Weights of a small transformer language model: untied embeddings.
MLP neurons of a small language model. Each row is named by its layer, matrix (gate and up: input weights) and neuron, and shows model dimensions 32-127. Each number is 500 + 40 x the weight over its row's rms, rounded and kept within 0 to 999. Numbers have three digits each. A neuron's up and down rows have the sign that makes its largest values positive.
After each neuron's rows, "fires after" lists the tokens most often just before its 100 highest values on Wikipedia text that the model never trained on.

L6.gate103:512550449515470479463505528517596574510473502468464436524524540480453568540483550542453488508554488490517453507526544489476500510579496544478569440542498598431506481495441531518502515539529519493555553518495535516491490483451476457484418418548462542481508484565441519422600522512447440417
L6.up103:475436467487508528477497478586557529456520479428458578452573507534486476465504469490483550491512488534513493418494540553403511462424475445494553518479525484523479513417498505444466504476446507489462513546540487517539472492498588454453495561427498474518528507491515457532502589515491505479
fires after: "il", "our", "ot", "igh", "in"

L5.gate36:489543501425473512403551492510488530515465529393454504475551546460528503457414482464490511493478517478509536442544564504459478464557483453527499536400482515478466438506533472521532496512585525510501441478489453521522468396573479501468597495522476537495484552457521527542544426527498461443
L5.up36:494524433510469612449501504477480534468435458486458541495559476431534502500544512481426490509508499527573471468576537477577483500416478545491478505472530458417506453467506491507475478499487521467530437584524546505466539460530480499589570541534536486489482491461532446499545520489471440442
fires after: "v", "re", "un", "os", "rom", " l"

L6.gate83:493501488514517542579473455528531532467541491422485442541489584503529502458544508465516478533463570403409537563446497538527498491446499506527526468420441573493463542514477463452441528499505453498482483466470492480540471515506493527531515525445473470565500532559584504504542496548502458556
L6.up83:547487472581555447499570569578542501451504500487454518473564552481501498447495524519599477486491527503473549441471492504420454444402513566506504436485419474543501503445461460492483472437500525516550452383492488492480450536497530496464504564483484462545472509527547535489472480481439562468
fires after: "er", "r", "h", " C", " P", "a"

L6.gate37:488530498385485491464481472474469522504536490488436574565595504535463468473477488416559507570456486499499534479524498470459489448477488442491510571496429573436533502471444507512565520400432505458483513441516516513493472508427462499427517531568491494523369520456539486534459490532522509471
L6.up37:547501494457539483466464506475518525530559471472473520422546514527494517490533453533481421551554483544513546486588477508489505420428497486455482494486452550552491488474531443541444484451443459518483489491484496573522499542438490556557417549507448533514455536518570466507564528436496524463
fires after: " st", "st", "t", "d", " re", " d"

L5.gate93:446484489498476487517506489566529492476548511509469457524531396446449511489409579518485476499477559478466428456524530524562489523536544587503569521556460490505494516559440517481504478489519510496476426526562519527461481489466482517548519535513455473516495499494490511563457487494502463487
L5.up93:464549524525514497546478443505477502543516465552473490463442510535527524477486550546514468475409459494491456515461522533487487556531488493524563457491533573426537520490489500511496517491546500420458494562588447575496545486531528511590397516437502515510492487458464446537457530443476428562
fires after: "u", " c", "c", "o", "is"

L8.gate383:522549464508569536494501493484463504540483507490501500512525517423511469510511476503487489417440521508487458518487507564521580491502511505439469519465543584541480527517491518435428448462517492484492491483456539525471510547505594433513484430526539539557509464526492494450590486511538542502
L8.up383:556532491481478424474529456462474527419426416448473523535525552482519509490475548554530536507483501551506467571509396536576418456516525528521530458574487495520512503486504571430503503423438593484536566456466502464458512552492489452475428515506456543477457477502520522500526508496491517448
fires after: "p", " at", "f", "j", "t"

L8.gate182:505496487417566494457559560527491405503502417488521536536547527499488536521512575485504512539446464494477550542433444427405507431450512523482563511519447473541536443442537413524519484507541487539435556437431534523464468485567526552507496424447524549519523565484512486438514487593456446494
L8.up182:490495507414485528487451518506529492448498485527482514538435496477448460465563413503568503508521548519440537438473489505531552484508449546589493572538545512529506414493500478538458473452508516558453480441537479451508503497561511490551483486493526479594531511484465480547532449542519510578
fires after: "l", " f", " F", "f"

L6.gate289:471522457416499441429464519521505462498492504484494486510533537458478429472541452470577474491422472500466548558456471474493419495485507535518566492530491539569536558583451520462489515514496433534482517466452509513581476525458514454512496478483498529478560422504502483487568478517461458488
L6.up289:494423499435510523565500461495456474505491475497467502501484426519489515483578523453576444590456454527510603490500428521467547449435516497520509544605416476533575502452475494526539446466465443487484534539502517541547510543536482533486454541459495487514502465453522476531546527491447459526
fires after: " de", "e", " re", "er", "on"

L6.gate362:596470506438470467525459512552446415538590375508508495505504472498491478497532466466474557481476546534477458509495473520424501508607570430550484509498494498570551484507469506537468438503541464503529458425484524481479450515531519460519538456479467522446465497533470523461467502491490493462
L6.up362:458538543467503517574493533500519514530509522476510529488409526401460555451425478470490583522495516478532560449564547457481507512482535504481487533456490507525489539504460480536500549476410468443516562497555410511498533489501462426414424533520555489484443482436488500514546468470540523497
fires after: "ud", "ed", "an", "t", "or", "d"

L8.gate169:453539452483467479488580480592537489487528531444564501492512508495484505513489544495473521495452514465463557562510550562518539484449516496510482406500503561503537572469523549464544515474606565439530506461414462433484552517472443493453393463491491530508486507441537549556469513508481398520
L8.up169:492501547469457452471518463428409513527519509498596542467437543558492531529455486539464422513447459489526580471520573488512454478531523518548546476515495527481504518527531533480525457540573530514520507545527585457452506502510438504571526460602510469496452585468458499491496528530558502485
fires after: " ch", "ch", "em", "c", "l", " Ch"

L2.gate242:468507440505531480579434472523506470544495573466524532513500425475483522517557603544484501442530531481443488593441543480520468527597439468475513497545510494544495439468536546479445446520454533512518552541594454512483528616547514488537475488473530451516463495584536458468490491485476498441
L2.up242:490475509432537500454493508467509571536550423527565493505495454534473557506457494443477502519525531503519538471527439509511555510466518525481430497523541466599518531493478540432526551482479536549487482577488518441527519467538486439517531495449546497450534512466430505510539445459498562545
fires after: "um", "o", "e", "il", "i", "am"

L6.gate117:497466556497530510541458456516507509553453496429471465466532540450516522499516370483536541553455484504478482517509504571570531483508519418542572457443568552535537478526538516527521465507480536455565447476523511559461471533562474519478441616514488504573465499505525511481490444521468521424
L6.up117:480476513522505540549459526480476480527425485432506498541523597561516488517471499510569461589526518545515517491563519519496468538471461510525550439518505499462514552507496471509516525541533503515471412539523556541483495492452466491570529540510585532449482417481500484504428403427504453527
fires after: "n", " R", "ust", "oun", "t", " le"

L6.gate286:523611513504465441466522438541541615514531536443471439470559445432552495471452438521491571542513550434555516523529435463514472476509438509514529516459480544503459518552499461489466460540496558559537572490524462468497449490544508464524500544502521554523464502526541453479524417460464537501
L6.up286:516603550543498464507513563580514502541506566515552449495465395479511517539458471475481498523525485614435508508440491520511543527513539498454547491469471453505479480508421441491453484511410529467550474501483485565526435551488446548469466560499549490586446490457474588590557491497511527525
fires after: " the", "er", "s", "th", "or", " wh"

L6.gate327:434483555510526435558524548468483513494543603476481480497451544529534466482481507494556427443504483503461511498466542542506479577566548469433575438502549523417496472530491546523467505414526493449474540554526511546522469466498528487481472477574508543528487476487547533477493497476473473466
L6.up327:456519550478480548591552510553574496454472486481460452505534450469518519457480516489474452476520579444483519477539471423468519497481548536411521424478538553507517497475515446434480459472451442468488556528530576514536516528511487523481469542454458519511489483510496521551484538471493593537
fires after: " c", "le", " e", " C", "C", " or"

L8.gate256:582470490510420489531483513470469508528517523495529373497526531568541450456464476458504496498501527474544470437544502493534542482531458523496550508485509511504533512509520441493501500507526508553529519491543526547466467527536531495469490520532516544484395607580440570501563441424532515495
L8.up256:501516463455453563484513591464491487479514549540482584501450529549491420532511509477517493535469521538489437452452510488545421500532414533480474495503544498514539411490525549497587481500459508514503341507551548471467543467487477524523540484506520531493431497486483475503502508481523539470
fires after: " o", "r", "v", "os", "un", "an"

L8.gate380:443512534469525464508496535538543478507556483451497521532517510542488566433482499506483501490435514521509453477495535493458491501469517435523569489588508503534552539469484472583531525498459451509510494479560574569480542502530443579476510559479516569469525590483487464480463465576493511503
L8.up380:503527435527499477543474570514464433498461489461564512510460462535451535507474515501474498555456542518497509496491493514596556535496469483509521429446569499490447496516560522417536537568491493384477496515455501506474529481466490430538494530459529539503505515500513551519509448489440435434
fires after: " n", "en", " le", "n", " v"

L8.gate38:538470479485579464546556466512553556484420511458398519470502428468475463546523503525484532486485518480467493427419538459453472542525501518483494498511462551496471518493496492532565492529434491439419503501497440551497460534550537544541472481537557533481449444493524434497515476513481421441
L8.up38:488469526542416455483420468481443474461502555532477452518490464549539408433509446507489502476509516527527497468490535566532570461484540545518570526534476500492516453498479486436482454559534545481468498475544491487484497415484528523570574482540539507519505527509532497481483506491472564521
fires after: "t", "p", "en", " re", "r", "o"

L5.gate315:513523492455480489508471546564462477503512537493495502446553483480509491482473478482412508433465491556498511445448538517420464512532544470451547540476529447479535431530492436482521578414558539487488455532432489487451605561560575467419500516552507516468597519511502474498497576505496483438
L5.up315:440500551480451519373490491534410505535491505473487510534629456484494472541455527493450505532489461520480441479562545478519485504504572528538572555476555491453426517518437552468488491487500521492464470467476529514483455471483462469530444479535483487503452509475439567521521491440494467425
fires after: " ex", "it", "s", " to", "t", "in"

L2.gate136:434482535447461497493478423567536546450538533418446543530538475481466530465449495457530450484473505499529513583511535521498420547456538492453470530535460537488402411509532553510531492415519592496510540556491430509495478517514525547451490463567506492494491473523546489576522453515463394432
L2.up136:508492513477477474437500482525501514493534480491430533505551538531401506377494496490510471517540499510500532505457513534577425507491519473481441499581532506468443449515495562459535493445496607504479530491423446520495441521496515479422535564483515438499525474511489526551503486550481430486
fires after: " m", " M", "ed", "et", "ent"

L5.gate197:503498486509551428557491449551538535567562463483520524493455475490486549517477503484521467462588474512542517526488461503521445535567428457489532492521504548524521530464519489515497476593487524526561426571489543490483527577553497542487420538506521536453507493534461507512539450502519510524
L5.up197:483483540513576493440469470506514604552495505435427614527497492477448533528534585532546567516515481516548472489493566464464480469511532535436529532548454553511485532469543401502468504535515444514447534575549478515499469527493509484393537582515510501476506504527511494469504516536479492553
fires after: "ot", "ent", "at", "et", "ain", "il"

L4.gate348:507507507475480505457532466491533478570590552488507553551548511557419505490497499455476532509462575466456537435494507436435500479496534525456492466549494528574468573524494488553430437432518508524498553437561434462541480475485554532490516423527591546494482508532493476550430516480533464500
L4.up348:499479495551575518541392503461512559462500506378495528488489504439438530501531488565497581506526460457481510459504481550500515548558515504446485465589543496539514461530522515479495500528493508501459507493592508499541490447523492518532555515508472496519509578471511490529482429527547545558
fires after: " at", "or", "ra"

L6.gate38:425500506502505507513559412522517562494573592497584531433529524440462464450506476465547559466499507463508474505451503569488489510483584433500523523473460509544474423537557442426460543533509506477450536525472454426500457534530508488518473517498509528433454494555503475505551514492428531559
L6.up38:478499473546540528526546522449462604573521556490523488502518507478561449567542500472509527528505435489464431516439574560530539565464473521532514422488536496534526494534543540509509441477430527522549481528602492415450523478525563536516459510486508544489526509527537450559603497555465490456
fires after: "in", "iv", "p", "m", "er", "i"

L6.gate233:550500551452486484476413516482434500503472537435452449539544512502503468445434524545483547510468501471475527460515503532509491447557488542522496508471468512494477526495550493486520473501508523540483423499506496555487453490495517499569540549588540539528488490527432434557573463521451418473
L6.up233:466479468497424530556478555459513450550503520580411484449520580452502494507550432534459494523406492515390483486516410474557493546460498497498500548492497519457536517504499565498498469495541485513492416501531536473477494476477556494495523454435507542531519491464409443475520477528509510482
fires after: " se", "v", "b", "ol", "os"

L2.gate60:427475474457526469557501511519474523498516542539513586506445515428444550514520532544504446513580507470459584509434499518534547498550512442465461500512452482466519574516517511494500523432498516531491531512542467507514507510522537489460553478462472493485443563539536438503481489499417517495
L2.up60:478421521492492505502531476493543509432518443491481512453441491538508583547538538429435480529551448464434535481481490450509515515509567472519515445551505520472490486543500497473474462459561514627482515504564485510521521443515532499489534543457524500518440572532530501517423537503441552492
fires after: " C", " v", "i", " c", "qu", "am"

L2.gate109:530524548485471482578540460488531496535588610516514530531496483487485485465517519472490526540477470460479513542459505509427510528455491480481545551467438473514459408547535517512503448448482572506560501591391462470519496497523532510477480520525413477544483518479474512518559455489472485452
L2.up109:503582510445549476491529513554441533494492462423458477519549559488562519539471510514488456472477533544495486515449544497521523560471524492530513431400489503470505460513495519502555571439510563537598478563485427523486534494503499539451560436472510517536507469523483522551526437478489500519
fires after: " m", "m", " M"

L4.gate210:479482491492510506489506491609459471500446486508478457449482535525539467464482592506503540557507565495508490562509479537511426538508506503517472526462445588482456470511502495591562478544547455453529556538498487484522428576477434461586493501473529509641507475565463442538525489504523537478
L4.up210:486525510431517567464572565603534520509538481510474500539481487509592514404494532497572545493503523439514486489514480478429482512392476471582511588444464498492460499499566506518518465422502514508514562474511484536484562522579462466553540451481540566450593609494495451511536443544496471512
fires after: " m", "od", " M", "i", "art", " g"

L8.gate354:533418464550535531489512535500554541511525483428540430534534520531436431481486547525557498474457601447510472472456497532454487520547539560511549494476486476563465475496530556458543510489495497493396459501447429435549440435459545520570461471484477503520487470445491537511477490516528457473
L8.up354:486454527468584503515534519456568575544518508483554487458484459444443455537475505470576522492438583543551547515500439476537449437428479434496506410517501469479490486490476503514501431463584483521510494521477517435471426556534494423474468506436474543477524547542524501493400451554462460498
fires after: "a", "h", "ac", "i"

L5.gate89:469523490516504529585456489477444509467545505491488563516468476477447479438495472479479500488489470514472501557502488401401451427504522518494533566546416467515453508499521540515496515478502504588492490579526536482510526498422434506483486573500515496588464470537574467435487570534470491528
L5.up89:532530536521527522479493510539493539479529494444533576551479450428520551478440420487498523473480480417475483534473484449438528535471496491437467579453447490489499423528538521524522530432494513542443469506581418552514524470573548552515528421462466484542505499497510517531534456555497545532
fires after: "at", "l", "it", "t", "an", "ow"

L2.gate46:490526482437495480427517444517461608555540550428479505487475512546444444442471529478531435535468538461500504505468490447524442503504558456500540482471438571494527456475522540482601524494495450573564456507517497546504519501509486468527483510532468536579440467512569562485504617534542540462
L2.up46:479585486571471469475470509542551486512508492506483478474537496488530460505542497501493470540456501483433497498520491472446512401509410525524560519531451426481497432477471476479431464451497486415494551549477471509519456505524458576473526545431584506454546477523523458496507455372588502516
fires after: " D", " l", " L", " d", "D", "d"

L2.gate200:512521452467544572504522500488566517505518514496481523458544495519503571461506488473542496518483507525516474447460471458518531440518406520463558461508576441472499548565510455552514527463527531531479538563506513538495514512456548491516507530467530471533494529493540440457453509515531507465
L2.up200:495460515512535564563534536454544539519491530555489545478520509504537511564521431540505477467461553511535523510525445480567522429478455451469537542425534460555515523486525494546489452510482473468470514540478431555501523444535479525543546564434568475467518558463487507564473589568536564483
fires after: "s", "r", "a", "es", " K", "e"

L8.gate153:496530399524536495544471480469498500490655524434442557511523528503467543573521522495575516512523541556493494543524533511552507492488582487494451494564514556551527539465474467536534469471520491435573532495463516512499561519417440567482510515455499444498504515471499459505406500536495478521
L8.up153:521545466526501472490507543473456466462566525462548488492530557531483429576587470449451479422456539459466518542534533476568482484511538457466505483612467443528497498441480480533506459474520451525474500536480482453516512430470457557459449455533532478578515518518444521528511525467544542485
fires after: "f", "on", " ch", " Ch", "c", "in"

L4.gate108:512583467421485462469435510492489552503501489475461496513446461499490514485491496455506518478545511465521494510445495487546538497454503368566519527475503449525521517552603527453585387531567570498467529434557547491466455456526458476411538502452538468556521452525477480436482492481499470427
L4.up108:508543419456464436444448545441454515519441444529461493470512544449531451573432488485526454450532536474529569490517483489513504493507501440529535561460507479480592506481506556517510504498538584471463507484500498488491432457540521489427528469501477545480479526517494521430516497505501535478
fires after: "en", "as", "ow", "igh", " ex", "our"

L4.gate353:497535512464462458528448464405554475471507488430407509461457565455524496507506509505483542502518477473477503591513518500547492507501476406441462490530489411455489425571429509499551502499514504460539501457513463552420507520540583552481487552508492554496519518496536515459519473517526488463
L4.up353:400491514528548481456509532432525472481512515532465512446436542482469582512512500478466499488471534530515540451470504510531541512483475431452389490518444503466439484514523554501464510449487441380518495438526546484515466466514543526473512472503520491537542508533481508500542427493496560539
fires after: " F", "t", " A", "c", " Y", " M"

L2.gate181:526462475478487538619498536469496456481495480481584501484462470489499422482456527525548547538510540488476444514496475495510584423435514463518416488522463510476473486510446476536505505559466451506484587472475517450517528544571551577554507488505522533543522441513558473606434453576503506570
L2.up181:490530456440563479482496501520479502479522553448537489489571425486601520560463457545544492561547533533573453472503434449550481507446470469505513511493481542451383508469490505530477477462453544426462510511546480486484548512528546564527497518547537554486554567548521509481472432539515556502
fires after: "i", "m", " m", "c", "n"

L5.gate292:501504459491474443503413504546535493537523406484528500484545460433438441536459539460466499501483497530518544484472525498479494561491461482455542516538532560460523551509459474521527528473428550505521437446454465535511488507516523471554507471558461525512485436542508523493539450514498536433
L5.up292:528567489459420483465481518474444441454492488475549494508568507484524470522476452518548457554477497464459495557529523471553417487527557453558519539491537548474484574538530528460471479522522450516545544515424561533513453484504424483533504486532515515591528497477519493443537463582496429466
fires after: " re", "e", "R", " R", "p"

L5.gate170:547512495454467520545467521505464519587529596537515475510524491498560457517482528498472512510516551484514481459491537485440452498550480468507503523470507518506515542486544462449545515483578480460465480526519537536471524533548481492577527553549562547472522492518483488451605540549544500532
L5.up170:454495549510441507438481509491509498522521517461507558540528515521541431498450489524473466473425504489560556464519531462571536514451478479478513464478466553519516568502526466463494448475481557494474459491379499490519405479509410484428450495513505493515483429572470479505568520462508514556
fires after: "it", "ac", "et", "ec", "t", "ot"

L5.gate4:479500596467541521515491446438536604564546454542509488533489465431510532489462543500515563486558622559440475526468510537544486455511555524523540526514550496516513516543566478457529500461517550525516450535535518443470592554544535451554499496523527529507534479517531481531465402410435471485
L5.up4:526483514464493517499474484499480494386532554496546444482508432488457529526479449482536464483437365464452410544492454501474532523422492517543505523505533493492495404462512464474559517484489447548454525539513593570535528444493567581445466498502448511542524462464494512508519492499458484503
fires after: "u", " 2", "o", " 1", "ary"

L6.gate133:515502464496455453493529437487519559541614579523498478563513520406522557487465486454505527478491514471545512525509489545494499466552474576464547424473459434540491544490469513543487449411498511529508535500460532527480549530422509488487450543581429528444565499533499476500537475474541482483
L6.up133:522475489464466499492535498510468513485517487499496464470473546476502526496502511501462460535542549414468516541526531490545490499433526463574510510502464496463543420511458490539501407471501490492494532604544461480483463466503484530383536518535468497537472514523516554507469465526511598527
fires after: " a", "ow", "e", "m", "-", " s"

L6.gate161:518478536518534480525499495438534493472493469451519475514484537472574507516465539553414451492429500591525532449511500541509518515499431420500465477549485497420517522440530486556554499543479485459506400570408509508519504477478497546567494498533533550530549489481518514532421487441589479474
L6.up161:526465491475444503489513512425427527505479483526434517515513401498517472469545511562480520500485476417545503494436508475503494539484489472562491510458447499468492503483488504478469479505551415481480510540469478486486436519487446501400488452498399530489415546535495490496379428423501524528
fires after: "as", " S", "os", "s", "ar"

L8.gate355:564524555481484441385461488519525474449528517506512551428496545552453563510525441461535482407503505522558543502521520554458441525514418463499461489505514568547513500544522481467506564493503542460545548451480490437501416524446541411560484421533519553488520468503501462526525450506523486501
L8.up355:571527569515501591434464567494478550526492422523553499557486458558586538490490451540496492531455471527452479532479452542539455538521514483442477483491495463561444439517543536470535485458423455461466546526521529519461490543488492457462532482504503558470487533520543493524531490488459544474
fires after: " n", " N", "f", "t", " f", "a"

L4.gate310:440509452528554535513433480502518502544514514428410532488503467520562509524448509512478456486468569438588466458503440528473533536498454510512491448403528502501479529481591499470500472471528482465499592463450522538515529532473603474512551546497537474509534451538492480533448595508437558503
L4.up310:566476537433517515506470513380570488449514481523485438532536524458432552510536546509506506497483578531614532512508488542537497489437399492417522508544546485468496479530491419523510560464496493425473502484488525452541534496547514540487520454509538544449559507563522539477478505508445527499
fires after: "k", " K", " k", "e", "ak", "os"

L8.gate183:451466453493593482456517469508440523394460516456486555480485493486491527433533440495455573462505540407448513537555492471494483451505488516445442490539427556528461509515404457463491493469517510526479500441451467500512484453496501502470555494502475581518439490517541434468532514434480485512
L8.up183:523494520441465567411507496501473518417478528496516554479526466569489495479494420525466556595491529568531501501525511538499465533545482522495477528542501531477464500559502546463552497537458487482550619530456459485440448579473478490543548507533421483528448474449446522497464461484507550426
fires after: "ud", " n", "|---|---", "\n", "om", " N"

L5.gate314:411507598517549495556472518479499543482510538478501479507463482482469458492544514505462504480495538491479473560526519410485494487504451518512513483560468448524453574465479563453426474515458505474513546496495531486529544470482531506546476485450653454509489473461556506496456479459583527548
L5.up314:464482575597497528567478426521542509505478488449439439347493486483499509483560550492458497483566487462491532519492498509469501526428551513538485530491497496519459503450510502464487478418508468500478548462548481535529536394537488498531470491534478489491536500474541521442520471517509529498
fires after: "ot", "t", "or", "at"

L8.gate329:522519499440508528480516526486559527522479457505413508485462445507550512484495571469490414470531466473516510493575538575423461508516446491453451517465520529444451505548558459489480530526499492492546442445387473583504508509502513529476473513502492544556473501490562555468499484519542461533
L8.up329:418513439508507533562499509485523559472480543426517496499535452560453507538442485423471474552438502505496574418455525509481550491508523518498501526440475501560559520522473463472564490480594402467496460492505454520535455461485438575499465504521453454491506421483460480485511538495501477476
fires after: "s", "is", " S", "e", " P", "re"

L6.gate167:489532433507526484554444490482467612499471528488478527474508471516446446469502553518456497510472492436500450482503524491577554494466545473493616418520447524465450478576533591519539500436485531470461444505489472580413525496428470544513529494540479540444455521526514447478468551471484472484
L6.up167:582509502563508515526480538527502513458465456538485520467529579508457537509452481529530512498430503462480454453526444458494546523527495475494510475572551493493565451543447435563453463450566570408500533529490480479439503532447555492501527477521550497502467537502522454517441491463512439481
fires after: "c", "l", " b", "ro", " c", "b"

L6.gate183:513545455510511437485533515466488571444552520485524512523456493527487463499522553502588494505505540534466524541462596508502467505505409502417521472527505589500547538477579420531476507483534540514485489495425524500442537462531557536461456437468520560434532580491503497451587525425556496507
L6.up183:526459486542538546410502533533468433473545499513514606576452492458485468566430499489544456447545450513464495446491491555511463482457447533501466563529500524456504505482509504519526480583565579536436474447531450477489539542508532546525500517474521493596567492502547465452495423493454528506
fires after: " g", " f", " F", " t", "at"

L2.gate83:541467507595549560490491410561568553461553522471476488485479448399503507483471432509526514436468509471515490528494519550499526433424494533540525529477500526460442512448442484511501432469512481418434410467478477506463484546545491526523390476559539459482522472513486510526511388499471476576
L2.up83:506517520529547488465525483478566485507523487534464463491478474522465501521478456514570496487474509566460424527433496495517479478464488549452571495463538508532514545484510497456465451508547527494456467473542499457506556555474477508554483485456465473525520586498563469422537411484542529496
fires after: "ec", "p", "b", "o", "l", "s"

L2.gate202:479523571490595501601542502516468573511502553526547463509581482440567496455489511476478517496496527495480535475495424571565413507507620488538503501446483557505495489497474512486521507503572574499558505520462482528516504542535436477492538544543479491489545499562449523520493498489463501487
L2.up202:510565539452554452545520481466556515599442471495448479410550486461564518513537496523474448574487517507470491527494459442510502492519470508455480526518442438565513546479517512489454463493495556437572512577531462547480460494468542517455587492420483447509470430521546556478455475459515428534
fires after: " m", " M", "e", " d", "i"

L6.gate14:503499495538493501429500546526457558590533499473428454486496551427480474489416533462509454572531567508501541501500522563500486452505507540545537512505525472478450576487493450549596513535505536464526555490436433480523496511439534484531467464546542524429487490532497532495504531474533535535
L6.up14:525484535489564549475495445527523454571506516470515567529516422544489497531497544492532440493556450486521444545440528598504508441498516521558419453500548553521431525471478508489492415506445499523478510528525489505453518492551574508572512493507448556483515506503582458421425538509523467469
fires after: " S", "u", "ec", " h", " s", " g"

L6.gate357:465522520442486479471455530510533496490527441553503479471454463427464492507495454432463518524564519506458547499454559571470447561455489439481421481572488506522559492537451508411557486556485441444567398524497510465464426543445524463499484502481524440515535454487483514484528445543469478509
L6.up357:503545482492479524421488500543524485526528469491510518530480500380466518495485507535539472589502488513550476462522497505467500467508492485451507530549409515411547505564516521447469500509506457474552463389462565462491481488526511513555484515400483449496566493496530419538555456423503421446
fires after: "e", " re", "er", "ir"

L4.gate376:452561489479479462479496517549431520538507491509525456469532458471548466521451477464555512469433525515498541450505498506533490584453550471520505575461529510566552503530569473488463488467479571468421443480535480457497470421513456464465498474518480496546455570528436461521594456540436485476
L4.up376:487475494441457504552484503424436537451475551490482530467483444527559440472445474417457484592506447544548481536503520458555438489454532493515507547437530461533540514520578417472498519577526536517509495515475451515428558502512536448481445547506515509501497473546505495508486540525474515484
fires after: "ver", "un", "our", "ter", "en", "or"

L8.gate164:503514463520528473545454473495501479520466485518473562484451491470527473438535399448494593497468460532470520554421505529406478479489536400500470543441503505509556552483546484499514582483487475556475496444504462530457440566576477453524449502419473539484483572518487510464570432508473507511
L8.up164:435457595463478493509495495499532524526489448502474468449530500506520486495467476517557531531463427446515516455549530529512440611546515489592551555545513547512517495448425543443543463509528541489484495442578499443429492467459494469540440461601499535468517443444510544435490467526520516494
fires after: "p", "t", "ic", "ed", "ac"

L5.gate80:478516532492506477525489529588441512493515503444379466471537547501527471454477465489525534539475527503482498511485500410417481510532469483530573521514483431475506493457512494485490566498591538521454543574523510461446529448535394523475508563491588513489489531522476478442471478425506514489
L5.up80:565469477504516529549416502540491439414512514532484436499482436454452485533514477513483453562537499564435545578457446537453486510471467473515448552551558447517481536438450536534454563555483501501466507511496481472496562497549493493575541479517498531513561524474487432465465532519495484536
fires after: "ot", "av", " l", "v", "at", "t"

L4.gate17:531493524516470489503482471550489423489520476400558535460463461490502547531441576532514573548472454495472530511513520407354528502475502476459489565511478487485494575480458467487494432508546508576458521537494457498471464557490529453541455546462490557550486532534496448468508509506511442521
L4.up17:582496395486577539479425524479517557455530502446507469545473497457454615549559499487502521530561538376567443499525458521489521422482475613566603531518581512545533469502455493488541517543497546462524493484548503514532498487494525493480517513537500461478455524444507449494491489406524493479
fires after: "u", "or", "ac", "z", "t", "ab"

L4.gate208:450536491499527539517566553484450525486503540435444544537500505523527434470583515527534423525532506480446582517461490550526514525462521536519472508534508511457443494558506562445442478476499574417541463547534472487431542508482529526465573483616480496490640462533491485506460517513549534517
L4.up208:411454472519501460481525499457511572475516447495535515484508392514526444521537470437464529491474537445502573506489449414541472600510457543458501458542435503493478480495539501557455513530478509545489467508521517516531457469584515504482509513503555501501464448473506504471517530483501593442
fires after: " c", " C", " T", "c", " t", "Y"

L5.gate383:516540532498478517501474475459472487507508487525472493535444496486513469482488531515496507494454556497527502449524485639491468492445458455469489501502440532425445572533522442515608516477477567501521421469516490501525500513481500504506539478589519523518502499502519515442542486405550493487
L5.up383:463509551578517550511508473529546502544461474515432536549527482505480540507523553511516511439454510544547469502519545481491523498522456530469486503506480490485559502513456451526574476540465454489476558513482486528447478503526465500460453464571427508433481500475509511457507585562555469492
fires after: "is", " s", "im", "ri", "as", " S"

L4.gate113:493531603466455532498466447562475582523513451420443457472569499447495546459420473424499506549465490466507525514470445502485496503496483557494512550513493592563502495536510429456511521539462540479487441496471471521515504478473539505455490494510444494517533532524532491537505413487486488496
L4.up113:409510539503511521479516520512436543528523462490493439460518520516491508514513494475482530536536515478491443508446450449443490516513489455472558530496474501541522519449509399451418507531376520487507491489472446598505500468514459499516502550479466486471520476503434479505487485440470490477
fires after: " for", "er", "ow", "ter", "ig", "or"